{"positions": "rope", "tie_embeddings": false, "init_std_qkv": 0.0451, "lr_head": 0.00479}
MLP neurons of a small language model. Each row is named by its layer, matrix (down: output weights) and neuron, and shows model dimensions 0-191. Each number is 128 + 32 x the weight over its row's rms, rounded and kept within 0 to 255. Numbers have three digits each. A neuron's up and down rows have the sign that makes its largest values positive.
After each neuron's rows, "fires before" lists the tokens most often just after its 100 highest values on Wikipedia text that the model never trained on.

L2.down312:083143173159170148163163133088088135141109190199151089100070125167109112151142103098081123106136030135141159126075186122126130089161073123117125098115104148150098119083141104154146153129120161079092152155152079140112059129112100148156074142108126090090047150136142130173131116202120170115140146104125134141169198160101120130191071151174056174080198156159083085095093150139130100091133111146191089096086159149098122136166094195119159123123104153127139105111143150173090137167054130116162159129126145118140108137110116109152129090127174104147139141123119109139093096139124126114
fires before: "is", "r", "re", "an", "os", "ir"

L6.down110:081154121141140171160148134178138106141116120154139151116140119167113154125120112143165151116145118089087109130091135161149174121146091049145156112138122206115181140179111176099119117141151135146135132112145116100187111072178081125129132129158132148134014166043107149105182185149094148096118114056154132156141150124115054133078192096070138112117098138076103127146129148118143129149074123169121124139121122132134060097107057186178156104095097117117120110113151096134149177165138093163103102109122126157138146170209161131148114110134133176117105150104159230139139168126097126089
fires before: "s", "k", "t", "us", "um", "ate"

L3.down127:128132169070107151160117204160092111077174135168128088145104163128097164092217147115145170179147125150137108184137161118071100114124175100102116151130149112143141142157112150131153118093152151121183141121104075138092061105146143187148154110103143113131072170116150160075133095201160145106150144116089129095142110140103159092091070118114127117061130179145111108153188085096151100148074123149110129133105068106143155144098216083122066141087136076178114128091073177122077096092154162134110096092148135113145104114135093108154161142147143125153133158086126117088196116141089177104
fires before: "l", "or", "s", "m", "h"

L3.down10:171157073134101145064140049103118186154084104144122056149151134094089097136080105118119171089147197147162157200152124137108069093123071096111126151164128108124133109117161147152158219144167133132162152082135078169160113123139097150135145111155102127117114115176139112159159178069182105074147142114150075158149144195074137106098087111146075133116145149149110118122100160122089156106091095083221090136127164110152172096150125143154104164077093110160087115116111118113141116089109132208135139153164166156107141164129122098109123103178116168135108135136132150150134151168087102081
fires before: "c", "in", "p", "v", "il", "g"

L4.down329:061180187142109098121178134108194119110173036116162132143114166178161147147110120142136155093108133102171074184116123100068156136117113095110142152146121144122086160143118105163144199167150166142136193137102154149175137092128107141164155142180166181205177131087098135123132137103111142191174158069139111117090185083136137127170103085132091144133137137067106061125169150149090115131112128136097039084127147112104105109146079110166112166093133121161166126114119088093113158103117102099125134110093088149094166129128157125118170126090121178094109118166164153074129076117109175126
fires before: "w", "t", "s", "all", "ad"

L4.down25:130120175196139127142137128121134126206138117140117091114167093124093059193104119109157173130123115117173112148104181124102133119131104130147106121116163160154131098143163164106125131090109130070065144115160075049113118116155117166099165131160157117170072062148136230114133137146154138100142143044118109126128142142151127131123176119133100190104095072196147182119222096187091110162091125125124073169100130094073150108144151125138129106155153152149138143092126118075107149132120140116190089137106176137123133094103140124166117067129120105080131181155115110181109099176173152088
fires before: "al", "es", "er", "el"

L6.down128:105152105136124120169094135118198079076140081120085163185184163124112110103115128096143074109162112102099179069162140153187109127132123099111090085172112124097162098091085119090142145153098118042118078150121116099141123178128079117141083091071113131077180121133149091109047080135141100123133151122142206194139097105116149111143129141128078161152163158113083165119144100129156131110151088173150130197156149112100089075153119103046154126073133162100123151122084106118096117131122127094091142121129154166159087132074151147128174155106147133076086111121160118118105071090071130145
fires before: "d", "l", "k", "i"

L6.down383:158146162158125086092132134106149126159055141125122118172203156108098141115142047161153177106102142111112139120142098071112145112137084162139134102170107132112155125133112082092114132106116141117216133120133180083151148115155086096096073086128135168086158190109120096143111128121088154128145129058169147148122091190140151089140110163133140153166089111208121143114162141134211125169134093160155112163100165104126120139094082068199118106117134122128167157146143133146170146113151114139132077159116170110203132165190089139148137076179186155068111086150087167110138065138140149107
fires before: "s", "l", "ter", "ong"

L8.down271:146092123136120094100125132136121113067121083122132233057142131082130183115183110181094174163087128115124123103136168098169053125132158126124104119097146174110124078159152154140126134105096084157122139075132180128172189087142084088156128099149133131098160120090062109103117139143171122104098128172117135133108108133148079159127129075172068111095094165232113082161102146217154135106138120167138075128048158154130152165154124105131154113074139119091133098134120119108082157118102112130101159165120114112163089107097117088146085085087121189147180112129123127141074131113138127131
fires before: "an", "in", "p", "d"

L2.down211:116096108113143145198122138087116137121160136101185090077114059187097140129133143138077110132126096149146134064152096093088147126146071140089190077144089146127088102170126144208125115131141105085143131103157043116121086104094156125150099130197126167070162166108214155167107128159159124138203058061086142138134131109132190072096108075105149122117142122166131085156137045098175114079107143128162123131100108118164153080150132090152141128114124119083131162137133081114124108123100099179095153155092131096112104123125167136164104097135157147114135084164129162101145113087166135122
fires before: "0", "5", "6", "4", "8", "1"

L6.down211:128146089044173163185075155134137096179142136150143068106189142110210122124121111175148119115151104112135105085096117156132087147170155170180079117172128131142080165172059141083125150172124129086128113117084142119120118096170114117124136028073151166140135106092201139121085100168100117076163165116139173081129124179103192164142166170162120151146179147115163127155161085070146086110120129147153114168128128160162164183116085131124147149183114086134144157095142097125110142129143122155137096129117138111132106144169110135105163090150192113085117103171105097169126088117161111171
fires before: "on", "s", "l", "th"

L6.down133:170096104094165140109127114108126132135163143157159106139127176115118138214164100115116143163129099105157187136145166131162030087123161160135125096123090156111080143130117083142097157168145098153099129151157124132089098143101099133141154081134114149112120094149153105087099101140122158148140109179081181203104133158100143068148121083149107126103162152081144069139205081180144085106147171117105089131124124111106101129100139177145126122077083121116137165091125114125111148194063115132163162211145115114093039147123153143117210091154170101099115140131113103178105121148044160103
fires before: "ore", "d", "l", "f", "it"

L3.down38:102129109159163148115121138159155153103108132152190146177155061141186123135164103065133142120130130062170069156102160087145109205118146132117058164166115161189115132151115135089153163136120117157108091109163129111183173096059160137074104192154162165157197176118194139093111110109077165136143154077140072100173113155103197142122122138119157123119110157188105085138076143177090105131116089167170136103133145151125141147170166137137117076096143108073108114076116081138109098123090099199106110141151107087119119108088156104184152113114110101174114152098107123144119098150156143140
fires before: "as", "ver", "qu", "v", "e", "ction"

L6.down115:148142170110115143153137095119093098078185123154136146099103087115175110131087155086107147125194180140105119170094140161067132100123137138144109197147099096150168116156088149152116157159121075085139088102121145126186117141105073113130148131069129167117139125159153195098088101107099140160102122158110167154125138139136109120097160118167080175150120109232105124126178132222143110193085097127044110145122134151153105053132041166138115079126122131137091163107115118186162135079125154169146095125140144146116151138157162132115085057134058135126142098149087159130133120099084121142
fires before: "ation", "al", "s", "ar", "ian", "ic"

L4.down307:213114132147132157096131074148162129154144179138158117137154114182154119148124110058111150073135108150156103158159106130094180134189152112084092101130080137145114207188083139114136114131112116089177112141176123110178124190098112106059168140089215147122117126141137151147101054163108113161135130113111145075159166080174121118137152114062136148132083140119123170196099171143091098174122158176151099129109107186106118149184149087163144145121118178064180150148151141087123142141110078120138116113095107145138146131100136162130068145147074126157134114135116159096165155131197083115
fires before: "ear", "en", "at", "e", "b", "ard"

L2.down484:150129103131104083141112149094185107119186109091117118115145142196132186106120129108061135165171104125135146115094076069120141144129119166067126105186121163161211134132120139146138180136115096138137184100090099150063153082139167126147155154137178110094142135122123108106116086164167128176143129057163047188150118127139140119096110093139143145118146144181103104148082111142151179089158161146150157179147141171162153081177094190132143178158091165183127118118114151139159108133113077152183136151140135045094129169101129083147158168176146118123159142102128128077146058140158108096
fires before: "0", "6", "4", "8", "7", "9"

L8.down467:115144125099132129122162075129123113089146087177147125132136145148127100116162097099126161124135163118098097137096139171156177125139150141054070136181123152142103061094119135093148067137155098096108176119155105166130108154129195117123159121136105140133138160118121115104169121139142083128122109076090139142120145073194090122076114180131096175110127148089106115151151165126068135162054137126188149071099133165133141110154146145187107114101084098131132102139061188005108149149188116142124120094111120171129129131072134138144110167110196128086168140116070106092145112065210083134
fires before: "d", "e", "b", "ight", "is"

L8.down23:132148152095185156138104138082128120115129113137095116062072106133121090079101155150180130096158116109116125179132171175129071135209118154129149112147175151163094161154130087102165133124097138093124085122166141140088145135051088184078060150120120109141159144151127131099150154108095110154148111143131091092137140087102112159175077144102112129153114113121126152092145188168167141153091187204176114134155144075122099196123100178158161077116149103057158175157100109163132131135069120169068136086067067080165118133066090122123121143104130120139156148170105099106102102163095152111
fires before: "is", "om", "re", "r", "ou", "ir"

L6.down239:117059134182138130152152141101124101120148150145107122133136168192126147105133112169122134081151100101112113136168194091154120121158152096136113140047125154118135137095140112152146142122116085140130133157200086171152158162089082155126071117126151124124125138087185198042116161152092107141080110124120100086108169107127099160120076123091092140130156115170122052090153139141084098139124074149164082156152154124135182119133158168108148127144112170124153119119117128125105120150155124100061147161112067129060158195135104216159138169101073157123200091206108152121141151159099110184
fires before: "ess", "us", "it", "u"

L4.down64:093110145122142140130108160094092139067095148143141143204108125160126143084144103127048124151112159152094189105099135108137077154124088148116103172152102071100128128114144142164174066098105109179123104142186094130130133151143115090136211164120145128088041126167122158174080157155182123114082146115134094120105157139167149119123119114130160100091125158118134145168118076085087097110110121104105126212186133095102137099102090182051130119138079091127095161103115109105155142161025123107148155186091131118089118119110158174134143143093116131095094157131185051142090138108114121158
fires before: "ul", "ot", "ent", "p", "ow", "in"

L8.down395:169122104145125106156146109142176103082136175148192111148097126140131168113114104140123104097134177107092149108146126087082136104133112165101167096165125133123177124176040144093159148106137113050080182130166078139084181133117084091133088112098124126121129042158153164106127086121182147084138175089169105142132113138200134147101060150095122116104101146132122168052169167144132162165136127155122139169083155121079085165090069130137135151100136122084150142162135126142172150143122101072152134104072152198160102073132158116139134089104108117065185087119139128110175184117160120140
fires before: "g", "b", "ic", "n", "r", "l"

L4.down138:047104095141103144124128167122094118099107089148125140128115105132164113207086087086177127085153135083108116143145122118079168172060091125086109149093109110122157105171184141140201090124151179162126128135145142159127125139124166077163059128178086094156148047182154176132171124148148125114135151086150115125086152112176107144112177145095128161167129117174125113125106150152079107137106135116090103104171117142170115165158099149128139136074141089146064167066098107198194113143174096102120129079103100155134094100129156149101040117063126148118160114133137151117107087133114071131
fires before: "e", "t", "ed", "end", "ion", "es"

L8.down340:155115153156104112132130104137119090129189148169153101087128145199170116093162181132123085161144115082107060054162123087152141120123139160165064128168141160152212080123137122100104104150104146142114124125128067122079119120120105105137059154088150092106113146114215204111166109186181096153111126173138111136161196111135187155168124097100110136162151134105073169110131167107155200149129133072161085124157113093155137129164120131131104169097099176111110140113088131133120094154047159113098131089137166140111135137078116120143165094115130116079113129170160117126078084135095145183
fires before: "ent", "an", "ed", "it", "en"

L3.down336:112146122183135120125098193138074130049132121097079124105113168161113176092163133137103130138101097121123129075113121087157140110097122167090090134105172119166155177144058174167184179166122156189106081104083103080152118080178098146107093141107140063141140088134131122074100087119142099100120084079098124089117172099164120085140119131087123148092164087119103144046098132117107105060118191168098113173164171120128142160114126085076195168087113151136154112091122118160103115181164130132133118148122105113166089098117129157121128122137177043167078137125133106107131169159092129121
fires before: "ing", " to", "m", "s", "ric"

L8.down405:088162122120101141112155127100115097118211179160137150122129130058140128108114100137138118121163079113131085084164076084121119158119174117119138127182094197128126081134101119177077165061178059116138150073145111123139098112182090099086161138128167209138135112125165113166104187142096115170152130123169137153083160191177073128171137129156117137149123166180101124153126105211124149142111094146118143126093117148163113086112133161145154098108041167139091127150129121088130104138075103045140152150136133152162071125109171091100119120123116161058146097114088132130128142108106178080
fires before: "em", "e", "ent", "es", "a"

L8.down127:132118110161152162100144118124101091146078101090098098176121151126117151073147092147175149136095140144112163046084116125094100131135114145127144137150150103153147170066120128050161151201107168190105104136109081137129119142148107177134068119124168069132122166108174110056094107147086120076127143111160167120168143179119150105168147074083163110110153090046108138121156097112147153147101088099097150146103156114114163126113102163157091177097121111135131175103073183082132142191152071127177105090152127179146073139156160144131101161095102132155124128139079137128033096131153099163
fires before: "an", "os", "le", "et", " for"

L3.down189:096172145122122149143139085158108099146201194133130102109068123139088062129139131140180133109200138115120104113105121139132143088113148135144147177112120200178108102127123162114125123061112126084147154154136051151100119100101118117089156071132126085159136144166125195138149052125140119124168095137110103100130117142140120154135134166109122153115102138163155118054191163199081117116152088148063142142140155077131143133094103157209170056091113117165166111100130187135149085101083111086076060134113067112160134131066131110160127153085116108116112151121127149177123120179109095095
fires before: "er", "e", "n", "m", "es", "ce"

L2.down120:106157195122168133133180072137137134164110140201131076069108148180123121135175123188126167082096065105126120109043164139163123057158145156098152130155140184195098126088107109121116132138097151113075134125124136132123118125103084161089075132105086107103099123169088139208112103168145177116132112110164093118138211170083123185150116174138114177113176143090131098123104151099136107095131111126132124142093160169114126099130093172129112125078080153122141102118148145155075111130110086127143119122114096113171103150102174111128121099083156088123175145096079102170038086185123139132
fires before: "r", "is", "an", "re", "ir", "os"

L6.down225:134066099142087136117040144067166143094134122084069099122085155167050124132104145089086124135177140100129117123122149107150133119173107127099149131142090118124178102180160083125159157099123182110137077146128105091085064093169181104124080155166130102157140181172128176130060140157158159137167153114090084127127075132188120148069132142150118136089120090106124181124139088138154140092158150153091173149143142121098115116162123143203077112144115112074079181141078134162105072147143087139114208080110170082108126177148124116126123124125136203092155113106128126109106127139109142098
fires before: "4", "1", "0", "e", "2", "3"

L3.down303:088137163089107155089156076185093129155189136110169079169107169134112133162073128105134078178138137128142094077072133106133138101147137171117158102147084115087114126192147098159114118084088148154174134125162138093202130097096114162069094110161089088133101113128099149088156100055209141100118123158106154122134126119128160106156160086138093103149146135227116128104151056191171125128145103104071133163146129121069088095121134186136122118166095107115136188136083147157154159131137065136148137104145127106156075163163148117149157117137135107162051168129148120156101133121132093187
fires before: " was", "s", " is", " h", " of"

L2.down42:139152135163146140143142111123107156189119133111147136132113148099114115157126127162121120128119109111083131125106099124089110138121135119110151137163134198129111140128111165144154202170104147158186136100133092106101098064103142150137090033193183136107135125116137114123132029156176172141100126131138077106142148137081133123111158157162145089119151160195139124149142121143128123101104107125103094183095115152184086000172146162133134070105125196110124169155156141079128129087118141164129153133080105128144159172116038144157167050119146166164156133121172150100113100162144062153
fires before: "8", "2", "5", "9", "3"

L4.down122:161073116156086105064172101130135151109163115114080141172134132104183161092105133126097148146131147155111125134102129131123135139141137162097141175181164125131089152124155117108150131108174143102097126129131141100132137136145081043164094157123168038115195149150164122178136171183107124111082160110121087161171114193205099125135130128155133124133094137090106148078129143110148080137153114042160171167102215131137136187075151150182131146140139086150143143164128093090136123098118133184100170080131086072175134188126103125102177137115176119204093136122136064148134107171145120117
fires before: "e", "l", "ter", "h", "ar", "i"

L6.down73:145092100170153148115150133131119049101097160118177121154139103135156145117136099131124102101103088074129087126113185076139161108141081055127114150109102171100177080119123160128153155133124178169158094058139061159109128152121129143149119158148137125137095080186142142117134185134139112162111116152106097142097122146161128116174181085140041134079168149175079085172129135152123182162122112100074089152119079136104104128140064169148098118077083131123191109139066072168174167142167194118171118131118139145188140169116119136188119121134169192124146097170130129161119156164081118118
fires before: "s", "uc", "ed", "w", "it", "u"

L3.down191:109085107177136079126093122166064100140150109149150168115108119161126160119128124155110094190088125184196107075104152125121161139152139123103140057128167134181181171092129143103100129078126138102100052148156149152107129077159124108091091176121161118117164170163087104136054126162151126109094094098126106151095109081131109091129131084110132126127202131122073093117177088148100119062140144127154088121103116167133120178111101114109105145043081084134142106105137168096142131067118142132105095148138152123208074152129113158127200122137209115162130124177139070147111166157158107130
fires before: "ric", "s", "a", "an", "r"

L3.down89:088149082110108098142157090126148107146106170162106137117164113116147080119174149052140080144122183080091145171083169162150087082178108110117103192137134131117091150125140158153187152149092118196096210113139137191135128071073098104145095122111120156139169092129137102160115107111219120162131123159063109133109137103152129084073148151082154169142184147166088101086144187098093134083072121119167160157173107084130133089114113154149111138157100107135149143132061112114134121130120130147121105137071127192128109151082163138078129108063143128090180064129110121124103145079141109124
fires before: "e", "es", "ing", "on", "m"

L2.down344:151132098123132121147102108165128056110183155148122138156091129124144149113123148092140088179125089122170137111108182133099115134157136144149148129147195161121115116114077119121079158130145144080156136143153085109060154127101123115089123097145154126068136175098112125158103182138152173140208113118112072170122145085191118180089133110120138135126105152132145095137177048172118121090155156198109108124136132111157138119197151148151124180132161128152135148064136125156146122086066172150105053168158086165140154102169100192169158155129142200169156116150180088102125085095125053065
fires before: "0", "5", "4", "8", "9", "6"

L3.down30:160134130106158132151133182162063140121132142163133168146143104102112149144154137116107193125161096082130085136055133073133130171141136136106104179118104117068100119172148115136119103107105148129098177100110145116112186124092125159126255143164194179102112120097129133140133145125101114076091120122147121128048129175160117083116198152186177131088138111079169120126123084140129124089071179142102121129170124075145161159066108121106157111083088118107159185175130086134116145163111085135074129167144113133108138094132182127171093151110059174169124158116118091180113130107108088099
fires before: "ul", "le", "it", "p", "s"

L4.down36:122163187135108132179096091110150081162168126145063118149110116124154080169092140121121117143098067119119136127103177097153153092102124201165112099104111146134102160065122133115172143134059144130129101148201108091155129131121108080160081181103168076114167156141099166152114122123092130185130106102195154100147119105142118176129097159133090137100182085091146076162112154081074146162062119134192063151075115135126095110106108184164089100137075112119119131095161116162105107152103109164099178164171136098147173129119150122084116167097117096138138176107079129178121071130134153198
fires before: "is", "ou", "om"

L2.down343:131168150148112100106128143134125067124132080104155166146120145146133170117078123150081135098123106109077120100136177074213140179167136075136151173181186151090120069147116101160156172158132058121139127106157138096109120058113136132145156089105158124092119141102119083157037080082108181106190146147132088065129129105112178124150184176160111146154127127136098132154145094142166150088143162125179115174146125162121146104090114136142186074122137100124135149082090152128078133126116152086131196142163171149123108115127087112145166123189154163146167163060158140082091129193109138135
fires before: "4", "0", "3", "8"

L3.down331:169166140141167142103201149142156137143071161172176119160121085107148102112149080062083125147176080029118125136171143133091156174091108148105102147197159153133129164096149100109137165189119102134141115123158175113099079135087135091087156173177142084147124125100129113133102103148114098144182122098144057101118099141136184141158085143115186087133128138159134084104149097183190114147101070112137092148132113129144068103140175117123120066082124140080105138110062085110095117129079119135142081173147164093122103127120116133164052084123089128096185134142115119095159173134104128139
fires before: "as", "ver", "v", "ction", "e"

L4.down289:133170118090135084087128114092096092203161103142160108137123107133165134148066110139109116125116119153128107152151065155096156123201115088126171086118122137143100105139113142124113091111154143148151110132172124086173139133102098086154100145105205111065159123194087111103154173148144162148160137087137081099087145092197146071127162095196096116162070104144110105140126135147180116082138109087099108176163106075151116152113125146190152101132177125101148140113108041140111104106123102163161053170167097092110133137208085127130116062112105131084102143176115136164106115181104118174
fires before: "s", "al", "s,", " of"

L8.down450:113133137091103114148115163101124100071128099109114102107073111147105125109073118089166122084154070127092136102096106070098113146112124142111109127090160105114142154106132096095153162046153127120081088119137178127097094055171098144185119121143084163139103122134109135124179141153099189110138174099110095192097237145177081157141131154084094151104143136031122091145133112110143180080098155086135186144116133166166154150166124128110145132122191141136157129127090106168143134102146133139095150136173144110162123176097204062115089163094117159180128117137079166141117160143095141188
fires before: "m", "op", "ct", "u", "ad", "ic"

L8.down496:056145137157113163088124109152127132123145094137141089114139190144155147124139146113138152148099131120123116137115084152157110133155113183084102139162130132161147129130114113139134099071082161025155159099120142141156094124110121129144065172148131145192186118122120048146173154093095191103160043112118095115038185105097148086139101072146140165146167161113067106083115027115122131140165076140170191121160129129144124190136092133117112078101219146119093150079113139163144116145175109165123155135137130128126148153107125125140080190179150109134109129168106130139097125117141112147
fires before: "m", "ct", "end", "b", "n"

L4.down225:116123105166100137179135118157115141142138145143117118120097110126080084132165163071046077165125094117073124119109060071146129140112100118120091164152121185097131129062112124164096131198139141133086121115109137120099119183209080091165159098144113073123149085132134108160090122122146130091158108156178150178099108149112132094139181183126110127133134103191063113115084120155134099177128157151165129075136149128162152186141088080089126126161115137143116066126140188151106142083145103089165134167077121102114100144035107133137075101137159138088163062119139090106097093110119172079
fires before: "e", "h", "al", "ing", "es", "ed"

L3.down457:083069127142129133147135134132183104114211124114093170091122105127155088146118121126078114093117147127104083173155154108131098126174110135186098127106111131087181106113173135108127144099152115181135132130156120122089116109106075134114150111135181087157096168144195116120135086143143107158172186124139156123067176143170218120105137200134060114151089173188059190090151095140122085124089136127134117120181102185147122131105187129121148174126113094149147196088140127110126107094065127109085150183145153150116139131073192122153127045110084133115144148106128139096143141195124108118
fires before: "it", "un", "and", "ed", "on", "is"

L2.down165:086126145143155135153138144127170092161111166113121146162121093108148167090059124150116167090127116122180150109146153108180173148191083115110111120134193099138137108141113165123129081075154060146092110101116146100102149107144102092159151185160121131076116120097162140148173109117072153057101144134058104111149167122093120139137140149126101118115113144139080098088036104110178103085126160102153146157084111110080156126134102166153071126143172150143165155110139072158187153181077174136121134093205174138147109184101091185131112096142080157055111149168120128091114155114063135118
fires before: "4", "8", "5", "9", "3", "6"

L8.down209:041185147110124104180099173119109153167175088186122146111115190089165168114147135180168165103063167129131153088059124141160137151110132194148184171130133091122138109161111080089118155124152083142170107113140115083098129116137130138167121145153164120150081120065114115098100105131136136118123109111158145084144111161105113132137126138132098107058099144121110175124119151052158142142122116118119147186051079131193167103082118119088174178096119149113077078057185175159086121139152157124120153096094132148142101141104201157142151171114138152138155087112106191123099119079135128110
fires before: "t", "k", "u"

L8.down230:124185135135151103157100134144113130125140131065154094120131120125085136152173133126142163110135130095124070122142184128137178110114181104149092044088071209178067086139162122165146114081139086190119127102130116109125134099095104069172130159183153095124189107172139097137086132072131085124106067148162140164113185106145085113171147166167063101118123148153134149103157135172081196079144126130111174096105102106136102224167095077089135161116090074108133118181122092130156171114143093130124169094069121123132131133133119096172123091163155093131114139159117134096088145133106132160
fires before: "le", "p", "iv", "en", "ing", "d"

L4.down134:092087141151129100192108131116111083151065138174149131071086149194109164082088102176128089148165162131115120118125147099151118132140150069094154156106099142096195100146100197102103115139125144136115146126129117143086091145135147086175117164106139129143167152131144108128140119094139076178174098115107066137124168110077101161137160124151077167169143155144113093163139102184070128139122122103140091136138108109111122129103117150124167160143086149122015169138076107106115119120124093118177105146166092133159114101112098171154202107109087097047103083090080081194084090152147135067
fires before: "l", "k", "ent", "it", "er"

L2.down6:121131058098114136072103151136153112089113144149149154135137139138089182101131154161110162123119126106112177091152141148131170135129126095131152119177105165133094141126175149128103105135152064109085124097133115123099118168163116126089136138151112105156135059128155144172131131143123227105126069106099182100088144115142136096167145122181128161146153158195143096129053181121136114163128172137171120125121179150064085097176139115152103152159051107037110138117078084187167105159125119162125184086081148050069137163132092138123149122123153141066171089085126150114145164086110084084
fires before: "4", "0", "8", "5", "3", "6"

L6.down119:137179104119147183135095128122115166167176153100103190108189112116113155133096146105147129071106182129136139094108129151070116104130167096097115109132144140152100113132122054134184176099179130177124109130159111160095096109065058065132141161120143157124113145142140157061164116153136103139104089111077081088104120086085094183134165140156153098141137106146153124119090203120123148121151155170141154064249087112175080100115161190131127099096111091142203149090122134166196123080107068109141158128136082104124185134102130134139146160110153130139130119117107101147161094136105129144
fires before: "ear", "e", "n", "es", " |"

L3.down17:189148147094112091154103130132163106141166104184144169142139138079123133088132116112130185163138103105116201162151161085089133122106103103146125161102146121077106115125111179121091120072149141111145109088130117144112116130136160121194138048153177091155107054162114179138129135140135108156129182219100073117098145087157133119058116150148165113109181109175085169095146100130123159104114042152168118112120147199043139091083158117132098097101155113178107120177111151174131074112053093123074196126138131140133157131162107122142137111082131107118097115144143119151167075150143127136
fires before: "h", "em", "e", "l", "at", "an"

L4.down139:090145070154103103151158147166114091105154183099154177138117093140120109138121058142118165125156144125091139100174154132140084125083160134116172146130135077121152117180064111137163194183106118140146103118180104126119096098099184122135137119109108105109140114111112139104058072107098081058150096123141148101116126120148131085139087129153125144107093128126174119166178107061104086174036135125137106107141068152143071077153108119193094146139120146075196060156094151096131133082128183079156076103102131137075099193140128115140144152089169138093152106124179128073146097083138139124
fires before: "ld", "b", "ad", "e", "is"

L8.down378:137193146131130094093183106115117097153086084149130103111106115178123170110094113103086177100079089105156163121083088105105143098085101180115164122124141101159109187168135140109122148137081152122121139126098144223136141115063114110115112148099123087081160135112144118092104051108136082095142106103080158139192088100087140144140102140165100099094108159107070179111129125147143122134194086161129125129125110135096100120096090150130163124186194158153181035136038126106143113138154120142119118080089157114096124131157169122137155103110094091078165164158117119114151173196122185092
fires before: "ic", "r", "y", "ly", "i"

L8.down371:154077099115175056098232124134136107125108103090137134088170102099099096122105095139145153094162125102134142094114145134196123128162161118156177045144132133091112140119209131210112160191187163108129137100114128140124113109122167126143146159157091117174182160139130106184122179100174160127132150139092126107102111160123146100024140156093092102123120127117105056153097156113061185109124110177146123131159132111172143123139153167119088167112182106141095136179092150109123123176120127092107152170174079147185109141155131119146141149119111143111142107067141073061117123136120143152
fires before: "n", "p", "ip", "g", "ess", "v"

L2.down283:146064104127136147122098119087194168174068170127133152144054152122115156149154159178113123140146133086093156140109115143149152151172151103119100149108132139153099161155104129084112097132157104194148101165093203109141112121114138108114101104113178146077119114188153198121100137110103112140135103124065150116160138161065076093164073066132150231127139099149089135146083190041100098115148148091111129121104171098124159124167069155159127074117158130083131104172150143135114162082152109141131097113118124079119150134114161165140076077130108135122131112117040135126154103162141106068
fires before: "or", "he", ".", "o", "ith", "h"

L2.down452:114131126115088166102140141087186150070096148146150096154120095192106129095087125121106110105158116117115161123169099068115154164117101126079150092169172159151069086122140156135142106147194090105122087154149108130080074128140089128118161122146156072109148119161141117097090174190187127058171085124111097131091106134095113116088146076139092160147126092205117125137072084174146162082119172154156140167132159119147132083204119119157131118132095091108146181126140142155118051078127149169108123103152188126070134085163107141110134180130076115101178142118101137083135077140109177074
fires before: "8", "4", "0", "5", "9", "3"

L6.down278:075163064112137104088067142124117166176199110141137200120138073117105163058137108127118131136142178078090134093116111154071092147133108132114107132187195112117093102126086159102142117155150170075087099129108133089119094088143144074133175090131084139127126126120135083116105127181105167078141103121086115123172159143123153112153185129113123086149094163053097089122157217078129116095074136103189143146111113104169128166127114102115110172083173103126142143104103119130087080108183126152109160143124108120152103168155092105121070141092206140140146145167144091152099145177151080118
fires before: "e", "n", "y", "l"

L4.down29:117139084125127078092098050104088114147086085115120105158133112161125190154107101173151108160119172075109091147065098123097103090118126144136135182155099121102143128096148112172068219140085123152140110119119073123150131125125077177169141144167135171128142092114132159143168183118123126099156106157094114150110191144087108176124101121141069151143183163215108163098159157113097154093104149186116100061112143121132159108150123183078171127112139154122085128102138126099086029120106164146083106130121144156097102119166165110101071130103096156088144145138089142116114127145148054090
fires before: "c", "il", "in", "end", "z", "is"